Weights of a small GPT-style language model, trained from scratch on English Wikipedia.
Architecture: LayerNorm before each block, biases.
MLP neurons of a small language model. Each row is named by its layer, matrix (up: input weights; down: output weights) and neuron, and shows model dimensions 0-191. Each number is 500 + 50 x the weight over its row's rms, rounded and kept within 0 to 999. Numbers have three digits each.
After each neuron's rows, "fires on" lists the tokens most often at its 100 highest values on Wikipedia text that the model never trained on; "fires before" lists the tokens most often just after its 100 highest values on Wikipedia text that the model never trained on.

L7.up628:502484516492478528518612537443503453476419373624470521616535439592490543485533546443453435482575446456505585510505523613493608563501549512457508416524504513482502550523551524505514523421480427597556464596541537549436523474427503502504564453498560468471463453474468464474521457434519487499423467501559437426516396527459465550558505438466480583444520510469496529423399506521418469460560544385521492534518518566534409574584533564466491506553470448487516482519380458557461573495490480456503566629477444507460480499512560570524506467546461601505469488444481521506518505509472507470
L7.down628:462549453494554501547557496507610482500494410549459463593592475471452526490521573453475534563496563453463480490479500565529632564500516542407491539588471522515419533558486458555568479550519466496430435517493474424536524622433517519440576489497522510557475508432506515536430566366541507539461501517537433454505425485504468494430419496465542549569492409536516431451463490458465516436492549444475547586557529522424465531593564445418489516478380534494464511371466483562521518470541510546514523572479648463518468528478524572470415449491593479410495482481455541470477471497496515483
fires on: " |"
fires before: " ", " O", " G"

L15.up380:508467575461501523484569480463561480469432553472592515367617466484462517477544556458549367466478573506497506469465610597488569434505581507476550431530555408458509535489504545490486427485495486619564512577511575493538469437502471445472540462490454427466422414512509488413487490570497440431539484587455409513515487611446456507456493519457513586449441498466485506439553441603471458571518480462529413419465479517594479475517474592517423537571487513505470449584535465505517441435542472560564496578495482518457456531521560534518523431505490529500514450563565538514490526472481409527
L15.down380:508520461515453485508508506424537471449532480485481540533564506524537389461459478493559520444451375572534518419429525478409394490431463428551528477457653442533463503414543536506488527473498487538454558507602482536594474432557574532562485593580535449448374542450527477425482478536418493500445457511530546533514441510471485482502626476529498522485513469502531534581507450562495513495429563511600570474594541484401501550453545467405527555530547514425506528413434501502433468457559408477530553454495585544436510439473521555555469490503486527471582496496443546552474487523502566536
fires on: "2", "1", "9", "0", "8", "3"
fires before: "0", " |", "9", "2", "8"

L7.up412:458533465464531437497545509487634440540509413606516523513537417510505439450492621428474396593555517473515553544486521558589517505448596572495485471574426447440416514541507495529478518498545392476435510508455527491499594446520420551523474515476548552579520460500419531480508510469545440507437498505553392475592516435539523408505397495493488591507516449564487578474498416398415456497533512477481534513549553487468478533543484499523462484527380546503451518484466414583551508504525478527521520566585501479508469589456489568443448467512474495561554431597527482487589480442531494489
L7.down412:506548421553455501471517468493545411537486496554513443527506458505440508599408458561538521514510576463568508516439526497595479527582508569523486547472547506588514549625484533504398510443500563542332474445467513504477482492521542398461476496523577529435437401468479509467463456553591552423382421480534506518571499515592547443561386459497526484525550499434576556534492487447500488470550535516511499519585438428409538433532477544469485439461481468539529544553496510634503504443464577483538521477440550486537490575484527527460404477468485447546544494545469511423520492436441505431
fires on: " |"
fires before: " "

L12.up717:598518447473524466497534497395518416450547526558489502451519499525478511491490484418477391505476515438488524441627471508555528526653501583569522452515546445514478488559479551502558493387544513534555497549496525522493494420436453534583441469505455512405520498575403558501504514463426535576458479572539475456477476522558453487480388452470480580534570571399505563524520425467535492501477587374452463526469436502548454504485525539492400471431457522548524480485503478552496508486477531525478536465442442575656566542525539485553528512516601409537533535460493539546548548560432523480
L12.down717:431438466556475567542509471510578487524409418479481606518486437449422597590508530446538481539503509520412494533471476535594535432453571425549541485535468592563492472519460450462466442505528433513378479513517464484492549555501520464501546503525492486605531544484511482513495441572582551490536520492456621474524576480536534589591504456485529539522425486632462558481521461488498477589520429477524470475456501436497419499541490444405513502508455578413476520555457493526523575447522525487462622521462436440484446526410476457500391587554508496468495534427426495445514394470554490535
fires on: "–", "-"
fires before: "1", "2", "0", "4", "8"

L12.up413:498448454500430539468461461440536489556464508496454554510466468518547447491540569485482561506463494521558422553612536495570543526448530442452515443492452460551456456394444519545425536511393472544472475574421476470498479500500473544451445576585562482439480486463589479580465395476492519554412501516532560523560582535474564478610522570513515475398595521483519545444532454479505407464528464444546500524484513394533424526468481471529448468502410477554535570526413503566524492419493499429433467553532461557540506527505652536461549504453545535553546638538512454583546462539498557485
L12.down413:502510478459510405569529473586536527478440514619463586513506451503609475507509472546462450478469591473542563444514489391515478498534410499491499423466627455596500518409473569557592487497496600472493499435577472486444539481459507535544538527560508498583528418456560499467417566613473491499524466493382462432479557572542481506581609472545501538451461483445540524451460505485507446462473516509570545483424481458472496495411478522477548518458501526406471512499433475535499459567446540598478547395480453515476527421515439504497490521528541417542513562457472633517437437539506481452
fires on: "1", " =\n\n"
fires before: "9", "8", "6", ","

L19.up525:478483450535479403453498537547577534490498557456549495570585476475591488447504520529562482447458560434601536517531503451555391470469549531526512478476617468408434444439490504584543630461505448575493457494482530591431582451546484530514529483477497480522521527503515502575511517553531488449471557499568602496460470533449543591471630455488516394517421512519396388459590438514372528487492453539539519463482537448522569554484574513493465578575463515436542464556531492555528566441439460426497477540488504441526427516438571505481494513477563535518567501546498429490483487501471542571
L19.down525:589471512499628543542605498560469484514407467560474533457480506462544436502533480499467518486493599497443484556495522541466447496643557443401421482551477525503469554633489418393532469504528486380545453516603562480478421521548519489517527512567474495474456575459545472500458442486555580508551573465425430441493527503503484437400422569447573560428515518594556523539549547483573401484481490441433504458457544552475498475610531486561479459512462517485452546531516477569500467560436428475510412464462455558509447577484476463414546488492529553473536500542518526508525479465455500457
fires on: "1", "2"
fires before: "9", "0", "8", "5"

L19.up529:473396472473490428555487456490513494483427509446510574544594557432559507414452480604555475497446442524563512545507601485462529496407511498553503489449557494508463453429465483580509564433490507562499492545513452503472539433458520527480513531548519500397404505518602511605518422512527502509501547484486504535500520545481508430478597496464461489434462505486414382469587341528479507539463524454542528506463489498450545487553553459508495528499424558362469585587533528576589455548459486534498453468452527488362455477576516430542524564449528562578589490443539515539486501508431518525
L19.down529:643500519465660510525520547510561503595498429577363420468459522457483508472463594533435440557521530529521461502573501470595546527510514602360441463578499581501498532528519498468440455492562548470469442492449574519445515516496497458421523554482547421445476571526523492522464496493539497523509541529438518483546546506571498520435461439414541457444470538483482474458515541439520476478442499512482532484452546581467543613526471424484456460409390485516448501544512562518553462593578506531441425515503576467403513544523496431405468569571506487507535509457459523547443499508505499423
fires on: "1", "2"
fires before: "9", "8", "7", "5", "2", "0"

L12.up259:468488492460537584461597496431517525442467569486513550467550485466568492441489525524535419480552383515596413485576603499486529466498479443464547520462524494530468437407502569477455538371467438549484558588478409561505458443511501507519490467539524466471527396519493546615533491576472504516438493470555498543552545585421490475457599477555478476459503520403514442481552433511462475474449516482606522525456435466558533497456480536536461440453406488501637545571527508562511465464452499482510443469430557551525497537536526464548535501446563572548549540518526481480596520565350534554
L12.down259:575496452465519438506452540499506488585414504597435531499488487517543489485529513473446418549548492544486589597526491513549532523608530555493495463598549515547480569422451493513520568550477509455509465526559534501438522518490491473479544462564455453483465484384383495526491566499452412494590479471527504509473557541494517443583548433482553485558435481512515574428484525373520389558571594561408489533426499533557529536524573542416528493525484529447387404485450517485524495538536471540451569406596463503494540503464399539458473505505523445425488505560562456536462593411490493431
fires on: "0", "1", "3", "2"
fires before: " |", "9", ";", "8"

L13.up596:482460499469494459388492528367590421536474507496512512464569424468502477424574510404525395563425563448527568446459594494459540480554589511602562465543560528538437516490509522565411445492500502556519496554536508559519472459462562536512470421464518537497486491474478511525555503518557479468565537591549444518532566582514550503454514476440504558546427516579473481520562424448514491477463546389389480439476511514567466515460528548513411499544430477504424486484549466477517494500570427440552510542590479447528460572563550443505492508494646457539545473584546487557471523387522450530
L13.down596:530498579528378522528540575504515511450526507539468541525474446525539421524527519497505437481482584467528495499433515496458610502441584479458497378437466504505483522479423536522540583496462493455483443452478460561518511461472467471477519452526526458589494498439464548476535382503514583471524510518391473559460477577532428493405520410589564535451448485492507533509538463467555562416697453397421542493543531484513492485453543509524435494518493535499549462475502512420588500526527492656490569554603480468516488535458539476520520543556587419578520470391488530482490518420506526496
fires on: " ", "0", "-", "1"
fires before: " |", "1", "2", "0", "3", "9"

L16.up548:544505514555473501496571463487411555470533475500475541501492508528468524588460549474419589475557593509459543472432525538523595438541547501437509403535538537522508517501513489585433434485541502491465472513519528406543479497492522487439486348537487515486507506493403470503604467500491518597597556509565505453502518490526522519648508491464471520505458539452453475496444506490427442474518505546432424515461513550502502523494517560516480589552492627365455421530392486443500613524458442475465487508502381488535523502501425405565555524582515527522447488459415560489492409392537441550
L16.down548:589431512558554438557517536534546503510490557501509425450508442562583483513478504502480498494509519478523593479456499474507455448475541466486501521524504451508467521406544523408535448524451534549484511567538556502487501514527494471415460542599483480576490567441477543378415567412446418551561590532478464467469564491538513525476514583505507516540519493447495488484535521509486511513517449568464434614633544448488464536447523456415511625504469435563389505391564557473516449467489593546617450470408459474472527530458541479501528538547462540495391367468563431464401476508496537469
fires on: " |", "ing", ";", "8", "ed"
fires before: " ", " in"

L23.up562:541470549548526586525457548487552492495446568516490544504489539612539442511490577537435425477437480560479556497479551540500601451528462509488456379491472460543515505475547539435517550417429531589589434584563415437484528464470467485480576485459539468507459481523499545498514507543475451517580500518438526448515528536458490519505540475602513420401495473426491469474494504478541415459537534536578496546482459461465545470392461509476523517536492425448442425485458437617572562388466390459510465429447452597476489593549566522564554533491511436602583553507520480480542540477395496438
L23.down562:541454539547517454513432520515561465438395461539482440464536348455463474454475518465470461559501516437561584502406522464538507549479504509481460524465493553634484497527570542542417480573598526559384569431582498520455422560509484595588439595502526466466597482423483553427455512535512493450513592440449497511487429549492474517584532483411512465534546516452563500520460566486496560506467481466444540542487480401453540509461405517400503533521457505433461552496449555468476546473489549572523551537486497563447468547446484520625544444474548479514507470581547519536516502449452408509
fires on: "1", " |\n", " \"", "0", "9"
fires before: "|", "9", "2", "8", "0"

L5.up685:526474562467562627575550430479567519384499539455531504489479476447471511505588490543481455555454442465560571458430544513505626427447517521431457540490486597504402526444467578472513539504424413516444544489461464469501487517444576516495541454481590510441473519427552483544507446536518516528560601506559416476525388561486387557536449488471507478496464570520494499465528457438533447511492531454429487476498485429477462485549499503519511432512445464441613479489578437522522543435580557605526492584452489521557489578474619578499593480496541458508517514500526518508625538478464443521
L5.down685:467385509468442573526475566496519398453533473558531467464507540452497532440497542441556445410539387463537482536532489529491643430419463461446470479453496545442428509478449494503446518492464491493518458479476491514451506445561517450591436476482515487552545515483426550453504381431537588532486562534525546549378498517479568479605505519536576472560411603477496473481463536473509485401530521509602467495501557486514608435560421557502560463456526485503544571512533506561529567478515539579511528504419530503539484499502597497441519395472565496541469438525574502487651551502508485456
fires on: " January", " July", " John", " God", ":", " June"
fires before: " ", ",", "s"

L11.up549:500486456437535550496510483387556375442400490496577538462532457474467467431498504569482469569506467436578384552539508439535586447544516550520512407421651485480466425466527491440403534448568431467440546536487467516469490474498500502548490466504424524523541419439545460534455416533491524514538491481523467473548604524422548491508531554615512505385575534470455479527631488499515571445580471399539502451552483528546504525473524513462488466510436497478595539599449463544540502491457475538459555565516457526486461550456518589530456489517554549477507507516556516602560501561523482552
L11.down549:457502429503529530545549418514493525469502499623448456537531506541655465521511504454506524475483523509488537491490513562474416492438415476500503441439581525530464430506517486529468538504495495441425525465512475620472518426486598440461578588499497390451547487382506437501479469575596452423524607429494399486487464562597516486501530528615601476475430543516500454475470456438522468514461497540478496464451489496425475521518415589484561490497438462574563489478427523519512470447584595525526567491496566496529477534529515595529501458450489572452522448496568439477500458498590614485
fires on: "2", " ", "1", "7"
fires before: " |", "0", "5", "3", "8", "2"

L19.up515:534522508502536483428526516443518510530469394422384533525566467474446572539522581491491491545533558473479566551460521553447609429524568565491490432528561472428374500518531535581483470567390461602551453527511530489456533464460549467545496410416476541531505476498408442483505523502511474450497488522502456430570462500489409448541476498506443491488490512567472511505506474431408480518585550478601439427504547448569530604521432515493438539487483524477458433525442465531540517444470413454600550537580439472527510564561432534559437530581380550493424487494496528547480535452473497604
L19.down515:528547509454522482418464548496483570525560525468482501461543540582538541521511415521496443458406466463538523536506547501372478480487604557489487489499586550537479455588492496469430539514609504498516502557385442580548439504513417510462390531440415464510531484434434512516570514413508398541528524458578540516389530493474556565533523510476543547551490537473569507586430531455569442485516444471406498610527506451519422522454440451472535542482413433576502525495476626505481507471565559463483441538446568449548429534524598542416516497454581513485471485540490450509549478414483489490
fires on: " |", ":", ")"
fires before: " ", " |", " \""